MLP neurons of a small language model. Each row is named by its layer, matrix (gate and up: input weights; down: output weights) and neuron, and shows model dimensions 112-207. Each number is 500 + 50 x the weight over its row's rms, rounded and kept within 0 to 999. Numbers have three digits each. A neuron's up and down rows have the sign that makes its largest values positive.
After each neuron's rows, "fires on" lists the tokens most often at its 100 highest values on Wikipedia text that the model never trained on; "fires in" lists the words (lower case) most often at its 100 highest values on Wikipedia text that the model never trained on.

L2.gate363:469526402478469564435533493494568357502577458491609449514480518510540561513509595541600508562516582474456481460479543522563466426496566491487510483502534432507518571475394430451466503539584528587447490448453473434477534466473495443463450493515539478428530419452540510448463519542558445472
L2.up363:473464396476490553460404458531560447514498466485576486553517514504542543643463648489507541538534542463448566474530434541553459530489559430455404508500537499554609576550448392556570584437489578481463483485500419582487529501542477476565426548386554490527531470496514483471410523541501543532
L2.down363:519502454513507499461563560470414545383479531462503584413527455376548402488539549449492558514515553417634434516505471471426582444483532497461434498500507492553427531470547590558478456538493492556521489415538392497490510519519453425561495523564462513448509489491559496546535510624531448447
fires on: " more", " most", " contin", " major", " several", " also"
fires in: "more", "most", "several", "major", "also", "continues"

L2.gate385:504508470548508479528480612537501488613428465469537525495474570456451522573524556564491495492486486481456463500570514470445527567455459578548598496404527482476501508443451563547491571488474555507476459485466527595466468472488531485528494453526464445523539496462487492429427468495489580422
L2.up385:479498473556540487470508538497389420458483445444548546475529470505466541465547620472409489516453539526513469500595450486586485475447459517499547568501542436519501570478467570555498482518480462579519499481541429517497599522441599442454491542517506488553472486515499561498564392444633525517
L2.down385:454484497468445608499544467584529482453454523582568525483537532487518412516470503497556506457434541506441471550491452493478461511462540494583579389487473505512422500543430403506521493557478505572550548460482543521588544490503475595513443552481450538543492573403485398437455547407506560395
fires on: " one", " two", " four", " five", " several", " three"
fires in: "one", "two", "five", "four", "several", "three"

L5.gate212:520506584503483563426533501443513482533535465556513447554448492540528570465528495501517512520483526517509571538465514424459455575541503520496519419475495439468543511438484432518548457532438461485520504549550446534514469445528630585440505525561494483530481417501429479512505441442482494395
L5.up212:462487466490477562479548453496523468486485454625517503494487401512503437546542539537501412471508487505376492520466475489571458512614566519544612401488519511414511556474446559405509422549449521535527484416503513455362493456449576559488536510441559523470521520495449578480501411482530474482
L5.down212:432479506546479448497535467531516515528526473484533488429393438498512477402508562556498559478530541554614383454664511458474565555472553530459553469564497475481491581502509515458518518513409599452498504470470498529574532489529551540453502490503545539504506507492585503595481553471476529496
fires on: "0", "d"
fires in: "0"

L7.gate392:446523550463507527546403661478567374411481462505514537573526562516522410508479505504571463513519578548599403458395558552516573563527381440543463530462503463403410539475446485533464534518508540624473509463408462507495512435497494567471584542623500520483435482514479539529462489522448547522
L7.up392:525424461508488452487560467446520502483528458534475517488444457606530498541434532504501451555541588410542582440477451524494496495436475532506526478468497546359459527463479517508497502499486524599528567491522379503543545476388536479514506495470477502544426472517462472456560456453470509536
L7.down392:477492501534549416531619521495607515545494486521548489499512550487515554503501511548477533404566438470494517514502574536436512478506499570525489424396492454533465481444490506528548521574521410481513483473497578430568609601608476518497399494502373447518505536547555540462490431425461490467
fires on: "A", " A", " a", " air"
fires in: "a", "according", "air", "aircraft", "after"

L3.gate254:476568475580534423596567429612519521514517443542494454546498576496468461548490434478415565524533515550479553518498457561492399537569550423441492370574464458491461526474543545567463488428492408555548491537480552456437457520478501596496511486524523451452436445514529435522520511418525615454
L3.up254:394503510460594587551491571498515535559502584563450448462463587530463547457519467491472535522557536519462482444532440515456527454615499478394589475541508486509401461379465491517492520486513576487479556501432519482439526511479518475534590464519487418426530554503443493512567483498530463422
L3.down254:561532540569423453504446384401531420396549455425457526436492553546594437478514372471527513543431428512556495459452581434506530471405556453477526555446511437483568557561575599531523493476497434518497523522465541564580507499579569543572463526526436591534425515527466492467488544621492428447
fires on: " I", " Europe", " world", " II", " War", " law"
fires in: "world", "european", "ii", "i", "ireland", "war"

L9.gate28:572458561476450563621495477476404485488495551518424479581488558408559471432518515470519547485435489504441546502471492458520407468477444558485559532501547455582502566495568411553524456454479468643476487476439545533563465495513531496440537467517440480476396487456442513548471473475594458562
L9.up28:432503520521595511493535503545514501460435515503602470492437586521493457451555506396565559568550549531538442490534609460456589515542516447386455567443505429503483447452549465550463478434488536535430491447529535429538508511510515462520453523473517542531466514454469463540541465499467487553
L9.down28:497535542557431513470482486503407524514488511473469539569486523518477547483398410450486455581399497497577520558477412531559403579470576532446581478503493521568466526445501490560450524502489506496440476419438534479542451572500466538576493471501445504516526441467532518510568468559427502532
fires on: " and", " She", " until", " she", " it"
fires in: "and", "she", "until", "it"

L3.gate281:550552519505392561540495512430449527443529522502509550501556535486513440510527483488401583473407492560552507499484500507526506398581462510378473545567606443482499497528487493444542531567439480547571532418464487477494511428415562573486478551602464555460542428474507459525519578516514509477
L3.up281:598480510498450551482483469474613465420469544533499549578540574535408443479519486503514509491560494548589534452518392452534541543484468473598555589499441482523428476521524478496537495479558570524503515457452626539456483417464582486499506516496453511636333409507437428526521514479427505519
L3.down281:456543495530412497583473566457476508495454515494474544456470503513518497560510514472502493499552542414510530491531459397487545400412482519477527529491524533481537527516459510435515486417549535512490484476572490501482502425545517498521596448530599503466517504474531560548555623405519439571
fires on: " a", " b", " ro", " bro", " deb"
fires in: "a", "bass", "brother", "the", "brown"

L7.gate357:417470513597499532476469473491456542551450466475434450467541513461469457481510488515537585618439453523562468424489531404476481595451542461532515558484485522510343507570623471405510414472551587522472453535459545556524502478500489408488491463470508555460502628515529502490454481440540399452
L7.up357:441516384511511507433432528502509455562506505516487546440490561486379537474454566537527565574472435487570389500579436635427495511442457478499533540390520464475474520576441478469436454452397528511519574466477503462485486550480520521539512538580554427564577545521477547511573541480501574546
L7.down357:479436563516449528506505485518501561545428505457439475515462604428541465500464542571557467524512476502417529581501505483502442575471497462496531519553460608480494477474578507474477512556524492515535509475596457483559496462486525507343465501564431461602544362439528493445491516421432528507
fires on: " the"
fires in: "the"

L7.gate119:541463468420521530497491410436421491442557524546529542340433461464466635545566559470529478439501464466393464517544460449490571563486458515504486467511471429484530511523496492451515455495420575527505547502425613559481503527546538474462476502469371522435512459615482598511494474497478509562
L7.up119:551527572483519555514521500517335522504472477517503536625515516452503474575578493581524482494508514493382516493514597525547486497505476511546566530567519485433524528477478602532494519422549423469462454476491446487518579474608585541590443488605436449501516493410585418510455472496532537414
L7.down119:521553465440513550525566438475410533514524596476482429483502495445475432475570599447488555543483411496520482447491422407462545584548456534447488515465612439585456536529512550482509492587564478464452490495506513470421422476401515492562512481495407560546498472575570478402465559511521468456
fires on: " an", " as", " An", " As"
fires in: "as", "an", "another"

L2.gate358:380397567495539444484553472465614543449515589562581490420524547465564516540522444540509481608400471548586491520492477529473608461490487411520470478575535536420429474515474510484447540523527492495518524462507497452454558528518506462436566480513561553496480489511514443494469454478487490500
L2.up358:489427413504593468455488399440495498477521529486466452465488541502554428479546511493617505504482461466479392455407464630408587517508509449500476451580508482501513568447565464511530524438445552541523492484564488582513574477573560465537525526463478516496570535473529528500599491503473507463
L2.down358:415593501546544522433453523476524419479489480599529541485481471458557439411504472527402540599493518546591586474512503525476482471477554482610573414492509555493470521558477529485360439516474474426525481553401554415431430567492478540518509502555577488558429514537514576534491462504464531516
fires on: "est", " profess", " Minist", " Award", " Act", "ov"
fires in: "festival", "professional", "minister", "award", "professor", "actress"

L5.gate216:580460485429402479491503552547398564381545511568458557511529549390482524525475471474584566435522419505491566534592481454629526522552508432404462418493477478506423561558500559558447505416511498528501547542593482546515446427541473416496423469544462529610492496441606553538563501506457444425
L5.up216:512522437412443498510431570522517545518415537518436531443520520487480435503454493556454531495456398429442571381427501432558518570442395499477490508536470466574424563406552567474513452503508586518523444481539585520462496409567496566487541532566459448458533394517506468479502484479532429468
L5.down216:407502474500483491448510385459500425401468500541425486522468517509464542533470492462423603492515554481515445480484511546508537480603438507571543442456511416336423438425515496522412527569519487537390538528498543463571609400417507562526564515481467518472562433543544511433549476443570524538
fires on: " an", " cur", " whe", "n", " An"
fires in: "an", "current"

L5.gate13:498488470462508523528591419572426519515498525572504484538457460573544545537486540546398403536473490419529486469519561530472536432515414466529503509565406524452574466541529527559464455500526440404487462474442461505469462501391511496521485555531485475450509395523508423478524526554570593516
L5.up13:566404544477534482466473522561485497508521499544504507524541539441478420409483460465445546506568543634464505525427593588491459473643480477486528567468425491419530435498481564548498510522547467492465580431471441518542515508499620433487467483574496541515443481533503560456601427542471536637
L5.down13:498494468505505500587537436437414455470455521451465565417457489551496539529497384508519439517526549441602507477421422499470516518403499538571442531508510517550410553562473463472490493499576449570526518548497514480469558505438524556468472467506536473572509558488434535553423546459451472521
fires on: " song", " music", " design", " House", " film", "yle"
fires in: "music", "song", "house", "film", "style", "designs"

L9.gate340:499593572464395444450513456409553533397572557544519461442503487474537505510538501463528545578491510471474470429469542501540463518538472408524514472502433473546397492514533531514454511504547499561446474492512549448477511408497594472475505536477397512533471478606589505563424483504551480465
L9.up340:546600468518433506532540519480533569412456536557489475489485565458369541487436562419570515591491509418485565480509544478559575548461371470513510471469473405527516393527503509510540497477505542532455493459479400463451490482489523537524510493495485465612521610504516561578493551479641483408
L9.down340:515532528464393498432456480411437532430498508415493465452522505499507434459586451453455587467501457529530518493449510517543490563555417544407437451422507391513473482578565553510513506477528552498473495497576583537481468444524466516585424452515453517570547587479597562450523466489588515465
fires on: " an", " An"
fires in: "an"

L5.gate343:505503488568410522520490555536552476481499668421590519482556624427509467525520536554566581482475411458476473571528501490539477579496514490418553563400529415499493529579516613492399429545572514552512545542512472499512511553516556470481544457485521552562499405479468457502551453534520509498
L5.up343:494459563386515517489474539456523397489525473468561490447483492424549514545501541507461480526475595512544511493599397465410427559476467532517530463411548528561463515518487477519509548573590469514485520438527552555430512405533459442531538482552516537438466496456462409447451574532533593608
L5.down343:428474496545512559418491507523483483419541493472422481546545549396473488463554543449584582509592468445572488483417519554533526544516492442535481546490550515402463573578398499489411453499477562506524467499482506460565460496456586434544571523512511499479581431514541470531517433521510533461
fires on: " both", " New", " co", " two", " some"
fires in: "both", "new", "other", "two", "some", "western"

L7.gate471:546472446436523572529435503515542556430464515490581472472381483507503493462521543513481407483554499469470447525476627574562568570423484515480654573465507523577540447502416485580454427514519564491502502488553475462526543556471514483524498506472498499471486520618617494531526513460550446545
L7.up471:574521528526599489514509554535538457526516521400439478531489465509453492535489442561543507490479463503534424380469432564518546523531490575446528524467480520494511522540520495554514491542520594475458503539500470461588568512546488599433476460452527549486476490497568573485457403451458426471
L7.down471:503469478441478509508613537512506418562420440610525516517542512490502418503495600476498470504411557544477557557621538478513460492463529493604670546425623492432445483514514495481500517494483495545521479467517357479581572540509512518489519528540596584475546559472497501513532522537531469519
fires on: " and", " that", " which", " who", "ing"
fires in: "and", "that", "which", "who"

L9.gate502:477511512496489499460502481567541494521535440567429608488520398533558582473451534458422442563480519570491494467459496487432485517478568498573535564475521475573536534489479506525504481420557537475499462499432579471470507525500477417500493528553544468421570440451557558483451453536551516440
L9.up502:533538510455542475476495550512523477511493525480477525407507526481502495526488556496519546522543444521498492510414511556452459503514503461491466501481584392508490419409439538548378530481459522532441464516559536514555481443483507487573504534517535452502514464492623434553497455490493522526
L9.down502:473482477449541477525465536486569520519558547504473476466542496425445600381427535551538529522595459501507517507432491510415557442481506377546520483483708585518493428517530479485508501424587537528565541478414471417438506544605523577535480482495463442504484482401419515531622476487449483383
fires on: " The", " the", "The", "'s"
fires in: "the", "s"

L7.gate144:536459444472503506618525507474581481456511498471468536501564505495542463447480497566500553551512552418484502411429510553493612459402505441570595518523480506553544494449535437544527482518378442535463479448457529509558540538475553407521471488519421485423518410565483480547433627548559589490
L7.up144:501585480558478433506435513512528498560482452528469554459436505432454539526520464541511500532477535541498528595414576403435404478511471573598499512448469453503412521602488463525505497423612462498410562464504390474524449423459537462497498545514481448570479517556444519483477429488485341571
L7.down144:522408460475581495509476489458463409535417506515511484443614443469562503521428526440503528515563442485535458444467489468544498500501518470514450484505598559444531497501480560522554595541515456511508502592416461514483443484471447563470461532492428521560550486514515377563512591528373558464
fires on: " A", " the", " a", " E", " R"
fires in: "the", "a", "eyck"

L2.gate36:549517554423450541450530501407594426516477552490484454629517419512565474573487506432469552507515426582557454451454535475567511586509556576561465439489525538455503553454437555476482517554448483504517521578529500493482501464506468582574453506559516464482465554553489436498496491428438596471
L2.up36:481450381483477554555542533628493515517475461534517492487565410490485473608521437532427393491482445509427511458524560535538492556474551504440534538484496577480456509567416447473409484515355513559448504497478507435503484416457467445542503516523569417524386531539477573518477558557470533455
L2.down36:494544531483535490548461478459583482522471459455487489571412452453483433409520566465493558550511554519489490536469502524402583583479508559537518461570563582391527549500511536478572549456578503569497494564507540619524495446539472535520384523590487582429419493512504494499510471523491529527
fires on: " their", " new", " Her", " This", " its", " her"
fires in: "their", "this", "new", "her", "heritage", "its"

L2.gate336:518531514501576516522527482488500538515503481462483510547587496483593442478458468382575497606538479491414420511402619414498494464545425486437410508528493476528499487465542496470443589550488522521550445509426476497522380460466513532535457565522426417441477548499515532553532414496528531499
L2.up336:451446554536532512515518477496558527472507524606371478504539532554570449496449457402483599558551480536382509512515581394494505503539433506516409559539483468497477484538543503500465690484408576500528440529439523509555470477503589530530497537497522436443427520510412438544536469499445531452
L2.down336:614443481527510450424494538459545545499556511457553514456486436561430581449509557590414486475495484469512426496638421483478495513480453497442516474445470531499464436434543396531410497544535525463489560450469529559571589480527561479528482434478508504497422528541559498504470380464577468485
fires on: "ast", " north", " south", " down", "ral", " East"
fires in: "east", "north", "south", "down", "central", "throughout"

L7.gate136:553561459420480476481501454540585544533611592459427580533479496435422453539415556458534380498501514479540505546568527489465472498483471393497552538455490422611570462518610561531460574539505511574484524486538469472483433448438470481436542431451544478493571478527537527510546437488460551505
L7.up136:479389458547480535509444542506471487494437537470511551525609541576557527465536571553507486509468435501496520490495525489550437472408404630503485528481565369545516516477526522538444579456597525554560520485511433512486485523483588468444413550470598470528539501447450451596551454426581505467
L7.down136:467456383351537488488477439517472556430512546471489544365350535521390528477479463386545596536522491546495556523479453455393415619511526525497610483464464530487460461475473527475510523544429483452502495542438490556503485519556477488515597535456429531588467488495492552531432586503422419466
fires on: " two", " of", "0", " three", " been", " four"
fires in: "two", "of", "three", "000", "been", "four"

L5.gate325:543411493453483407471480412567476478560370436511519509533500446420532455537540621486435532485457486502570499496465451558544492571509467547522531553467499488518524557477559514439417541509539533466512541457544492460604533456463531478538610391653488562553505569477510480565516506435545434491
L5.up325:455526552534474452536375536534423496439410461442524459419540582481487614482472509431517508492455438558509542502488536534379499481414464593473500507531550508450445553439524504604515518544503613557596489541587493372563480504530491487572551454521514537483516564457458540559510468444571462443
L5.down325:507530554475514442507476533499528471561497436513586528514416472530474391497382519628436523475442463455426497512527469490484524578447438402473536434568489477441409485507537525438573550481539485403419482476543558516467505428521546549389395476416471501480451533469460431515511469457487565518
fires on: " has", " an", " the", " also", " It"
fires in: "has", "an", "the", "also", "it", "have"

L7.gate391:506503516473555492555530517465443469585466483489558524478401435597513467441580502482563527521401467591463489548494438479512450490500466536449488429539495495497555429476507491483435487481437436477569492394482483519474575520524508515452489439598424519511447527561577468555458499409431568538
L7.up391:539519538586514570516504552467446452506540471492511477502496482444556514475534480468448523435507513571519514500514532527503560462462478446479484418500498470545517540371492456426503516549432529517536532457537539550490493517611452534418600539544482484424506490383494481515511530463476420526
L7.down391:572448545495451486496509491482500438504537589556508546461530472503377514574439496474539519512456483565490528422620517493496499508541488459500523450479507592551496496577550462522528542436507485536507421489509442492531486485507573525537506433568523418511445502542575489401473537372517446539
fires on: " in", " f", "ially"
fires in: "in", "officially"

L2.gate258:517420570508541482564484503491463476565551564538462506426510442505432495521470494418600392482532507544448496513465512620549538476605622546464476498519520483484519533497452460446494545498483419548417520463504498501580491457543474395553571488463522515510548553486517447530477523586609456593
L2.up258:596528463496599537542550328565494449479504478517492579492498523551452539520440412428595422486586441479497555463506525472530444484547523505417487508552414529497430512491495403448481439540445489551567497431453577504503555453557549497587553526540428479529518461474447452585550578532538489528
L2.down258:515540514572506395456556589486512428393577491503485538540467417469596476502598518460449506477445521523502503510549429508396446572459491409495402503553507497453529500477471585530424491451540465420512489464520551501462426599480482571440454433453535504508499502541529539461490515581480436519
fires on: " women", " south", " football", " men", " Green", " League"
fires in: "women", "south", "men", "league", "football", "county"

L7.gate432:498403580494529475522562532584527539465477516527517516458502568454491552514629497579562476470479504584503521541575404477549472493477540480547477498443497411464505531588489451489510526505500453575506552516501492455539581534570565536447494402516600459611594481461551490491514497516548595532
L7.up432:523566538493521480417559420500523496572561478472509583621485589585540600482451477533572523600468521441515480453535545574509423491495582460535607456421523470496514377456531577476461586470553467503543513426542496535467450523525497457549466494489439457411604534592471501505536456548614482509
L7.down432:430529550512546469486511382506547433475460562546550528428501465489524532439550541515411495461531542485495459517534575434471521411444516456446537464579604561585438575475444467512506537513404526487445449479449516441539480426497465463454489473477502581478525529533517467467496485389524579474
fires on: " two", " several", "ome", " many", " some", " also"
fires in: "two", "some", "several", "many", "also"

L9.gate52:563547433479565515557463414467500486499558444488518495442529442527494475537467441561488492469566512544522558505540540547475651537581471493551466508560449576520479374465438523518446468574487413513444467532456496513488472390472540483418650476544429499559387448510511479617502456547432469510
L9.up52:458521504528533458516508575511525466511399484480513414405458455532514464502405495516601480447515449572460540556497547410515511509435466504560601544498505533518417536455467593448464510491551428574484532489574447579476514533594556446544505477458525608404384486520488498487487541495505440492
L9.down52:410435481541510494589466484521516600446513508488463606554528540545514533446581494463526443498522423498553488569511506548446470450451480456569537508536633423519439503407468565490559494622545536602415516521555494470511444452484443519462478544438457436449457409518510576507558503444458494560
fires on: " a", "A", " A"
fires in: "a", "after", "as"

L7.gate352:488489531485465475545490528510538404540490408495455560607472378563418537437420535604508539514505493498520450624459455522495500522491519503554486482505509497566363486554465521463578449461619524539476473498551468525532628576499532526465404483583449415474534461504456594407509576482504453456
L7.up352:435629526518504481486647390559505407614479455493496514466592543435509498539528488458412469475439504425469619515507539463464555450471506465483499558491514493564516577503562469580465524419479626512485499521454504491541546523445516559491461520543520471480484459604497549519497602582583602549
L7.down352:471509506530425452496503506448488566434557541493525430571552491547519420528387458492524523499543518538530484511487513459457443433527535478538497546421622534411487522533528564515598480455493517636547439496509485420477442496500466480507458517582477518522485466432565577563412476533487409568
fires on: " the", "'s", " his", " their", " this"
fires in: "the", "s", "his", "their", "this"

L7.gate395:481588522457556467544463531520462462544467397416429496456443511531450464513534526483457530448412487527476468493475450533452477507440499504523576525537482494533573587484523505434641463513482512464434493438504498438543577499441437510577407551490461549464555539480604472432541536595521412399
L7.up395:486531492478443551460492524460419431509478433481506529491529573414530442424440514526480476503415564432447446500538576459560476424467498500558456475459571565552529481429534457450459471386516539582556480556555417453532455456573578508454410478528545459531521465449493489456458504471533524442
L7.down395:457648512454516483520511426500514415493439638441521428506389515496513418523521501407432535515451520467464513533483416544492499533468412522602652476508524461518475568604454508476502565545520514553435561519516495490555498444435442397489428530471527526484456378467632590464464593509520489465
fires on: " the", " their", " its", "'s", "at"
fires in: "the", "their", "s", "its", "his", "you"

L2.gate245:530451457466536552437503563494476558467504404436419493452459464558529476450399456512537421484513492543542545456431523517467508487496468589447636551460523493459533433512547574466444530540520526445486543410458489503452498489518528462557500501567484473484540503511504466556541534485477521554
L2.up245:544524485465477497539432558613381489488453444482473427499531528506524501529561464473504519488540524476595525466514535489426531558510497565442516426410491496527526552458445515510474543557490455474481564569523423524506553478500595512554424455471526496581478500571551553447573443481521506439
L2.down245:483448439524557501510531425395539530502559566574533535533522364513517554435496555524482467533506505544487464481578489529524524545520485460554419561530451464499552459562571485472489521560456465500552531422451568453536557467525444419460475553585446505500481458513524529476441520449440475529
fires on: " number", " short", " list", " mark", " long", " new"
fires in: "number", "short", "list", "listed", "long", "death"

L5.gate433:547489490392440431518558538493420551443500465544506473575444424548546476512464572510462544423466526471540445586448382489493510545526493587518532450465480474669467535505409489523542511433515512473517522471550573496510570408426468529450502562479508647541454506456538465478576505480559478470
L5.up433:482483532510537533427496466514595427512496507562454469486534535441435608487470455497507426462442479443462496427498476411550522504472498493537521528505645530502424501511485502458472504475503559455457489553598471443489539458498509432520587533511520460496462474445432541546424557512523498527
L5.down433:565546498447496480495460442536415530525485564466533574552512472499518506590483543470459527470544575573569564553446423481532506549531537522503423401487457540511514514511608444527512547479486530534480501445516477561453499504500491470448473513534415590566438498607567488554509576486505444498
fires on: " her", " his", " women", "er", " their", " she"
fires in: "her", "his", "women", "their", "she"

L9.gate432:451481493509583497457468437543468420410505467388501520369461505495525468517446467451445410488360505478445567510464530508433477483493494449553511431466516554517532558497523516459441561460442514514382521477588441433506467507526492496527505468446494427516535448593462540562519495461483541517
L9.up432:494526569496489448561522495405431461506526408490475512579534551509544490483508428445503486564554456546543466559521436506462534454549474480497413471528513531488555403574480366511477536538390479544537518431482523487510572426459482472478501509518525510513439444500414493523538492449481576559
L9.down432:574485568465521520565577444542577563452440568389612471402438495519550402526431448456456546552482477433515450476441537430522473513554457543471520554455449548441499532360498589507463465440505527530501478483516531498607565620492441453523498486496444586530425518476500623490532418546511495504
fires on: " New", " West", " North", " East", "th", " out"
fires in: "new", "north", "western", "south", "east", "west"

L5.gate470:519566501444484535545504524537529546658574562457505635526574508483485492481497538475415557462371476473541437581493407477478538407505408516577485580455569566516486530542507537541581450426481513530464525555605486475554535489420446541513568495453566503568463472535453516513436547520526436541
L5.up470:398494499502377516569409496538483439472494430513506432428578446552411503551497398537444475436581560519519490614446549508442473505503525490496388498531473429559473469543474509414534557532532570510510389534475437522381462508465460452537452463479496413548465534511564596517468481581510481462
L5.down470:560465515482518530454498500529560493461492511558512442500486587493502481539469525409493511552522530532448531504500497443606587511538484548548648551379495494477497560479541482524561490425437458588443608547496529519468479545529510470490577448549537524540506559487565597445552553475489537545
fires on: " was", " received", " the", " a", "ets"
fires in: "was", "received", "the", "a", "gets"

L7.gate277:437495492565415537553446447428507387431528496572501377511559525485514574515523509431495528459451495573410486480436429459516537508505465448403538540618470464561515560511547520501547547416586552513413482392428464487478530453531530446588482470526463554460533504525632501590575457581560550438
L7.up277:556516477515447472498540422523546528553457414517509494551494541612572555557524507462538460577430413490472464477549450451550443470542494462517517471500402452558480511415528526547412502440462523510440488495458533548431542562489462458462499494511494549477427514502518507580578475394487503506
L7.down277:477556589466459547506452479444510545426504550519571460509490449461425461569467488527573572496527503541450523451517443448429550524459447541492506538502537357436464469562559572460492555594544384484412458478491539513496526469540560549496430557414442445496619501506527472435535501562566522447
fires on: " an", " bro"
fires in: "an", "brown"

L7.gate154:534452490504562435540503558570503493505615562514491442505427458534453477500521466544556442550516546544448498440455543427515479460402447497530496485486548430440495532557415443473519548474537524514519501504431397438499464525488520430486569475523441579564500535530479470513546477456579496487
L7.up154:563531398580369402482526596530487613483552428448468540507493517538495481504482530432568558480513450634492477441537492453463562470495536502519480462479510465537435536420492496491413538412510508452466476477486560481496455613447475395459538499526395551534491586533514557465465402474445483518
L7.down154:576457570459443499561432494511538485519464541503476625482523459423433553526446540543550481492502450358464466521520422545461531561504403496453512444524494497501556506530483465544423447562537488460512579548434465487589540510563518529537488546454460386457544501507510530457485538549507441498
fires on: " h", " at", " near", " in", "″N", " around"
fires in: "at", "near", "n", "in", "around"

L5.gate69:528509418481470530477499503528528448506525450520490451487507445437453483480532512432515393458523485472476503434493437506430458445520484446503477452567458542524380451568525523503542433603531523582526490506547471656559467501472540609453371558483543496491440471473586515541436489510575564601
L5.up69:506598570376489590489480461570522457582493431515509481564511548462523518514493511508546478535399588473534439566463550453549475538513479497540460564425463486519514516532518561479555574484483547446431525411517566537542491474539562491508501498536445575598574437553528438568570565467529528454
L5.down69:530383502526480541517532508475422578520498497575554429464431505552478584581445503488555602504511433509576499501493486523600581498452596547491516526559545472450570418435510499474506450547518489596528537535500596432427516557530492449507459496523493519499559414537486563319475504583537508573
fires on: " She", " He", " she"
fires in: "she", "he"

L9.gate440:594495449592501591438526517426516465503507474493547518626480542469495475571485506506528476498459545547522488516466454459454491451445501449466512510558420541536475422532491531324398553423536466491497531417506526502457457546445432447441468505446492586625508527462384497555495567457509478546
L9.up440:504621514589595494425470528520506548516521456467549517552506533514448434516446434569476525433479471487470470576425463467529412398375453449471509394444481537407483540517536572507515564465514469507495492604517489535479455469452501632510535490514408479494543478564526544470462457460420532444
L9.down440:478495560436430565530522609479501469572495414488453523491450505497439471445453517530490473436420523492453493491578476507512507472450421532551515568556525428485461541574517547496521615452509532461404476493559416507475554481623513491505543465500475517520524478529457493536526475504564456574
fires on: " the", "ro", "ob", " prom", "v", "c"
fires in: "the", "promoted", "rob", "kevin", "groppo"

L3.gate68:417487439453400553427563467482509473486462518677491485507475527627539489475483482443499495455416547458502419474485508547571472428483499502491434555526489471466495492478450414503502444631540615489481493433417512506501535576499456542419525544476473513500528540503496565432478495490487491503
L3.up68:525499526496441493482546471480440508504485524524572496484538538438581502501548491507572504526374525412387408443487457577508512466442531475485497442438474526385501564453485476440524507513487503503484507466483568465369466447510498530438487544483548446467550537484543516466461467501422464427
L3.down68:444572487514565484451569487477510578429454393423416560466556457536451474460539416563472520497550424631528542613539525539485550589532517529540523534505477525564508481558537504519511589573511493419431516575496425560557590507490456505522452392556528529498458400481469434478468506546581483589
fires on: " University", " Fran", "resident", " former", " comple"
fires in: "university", "president", "former", "francis", "completed"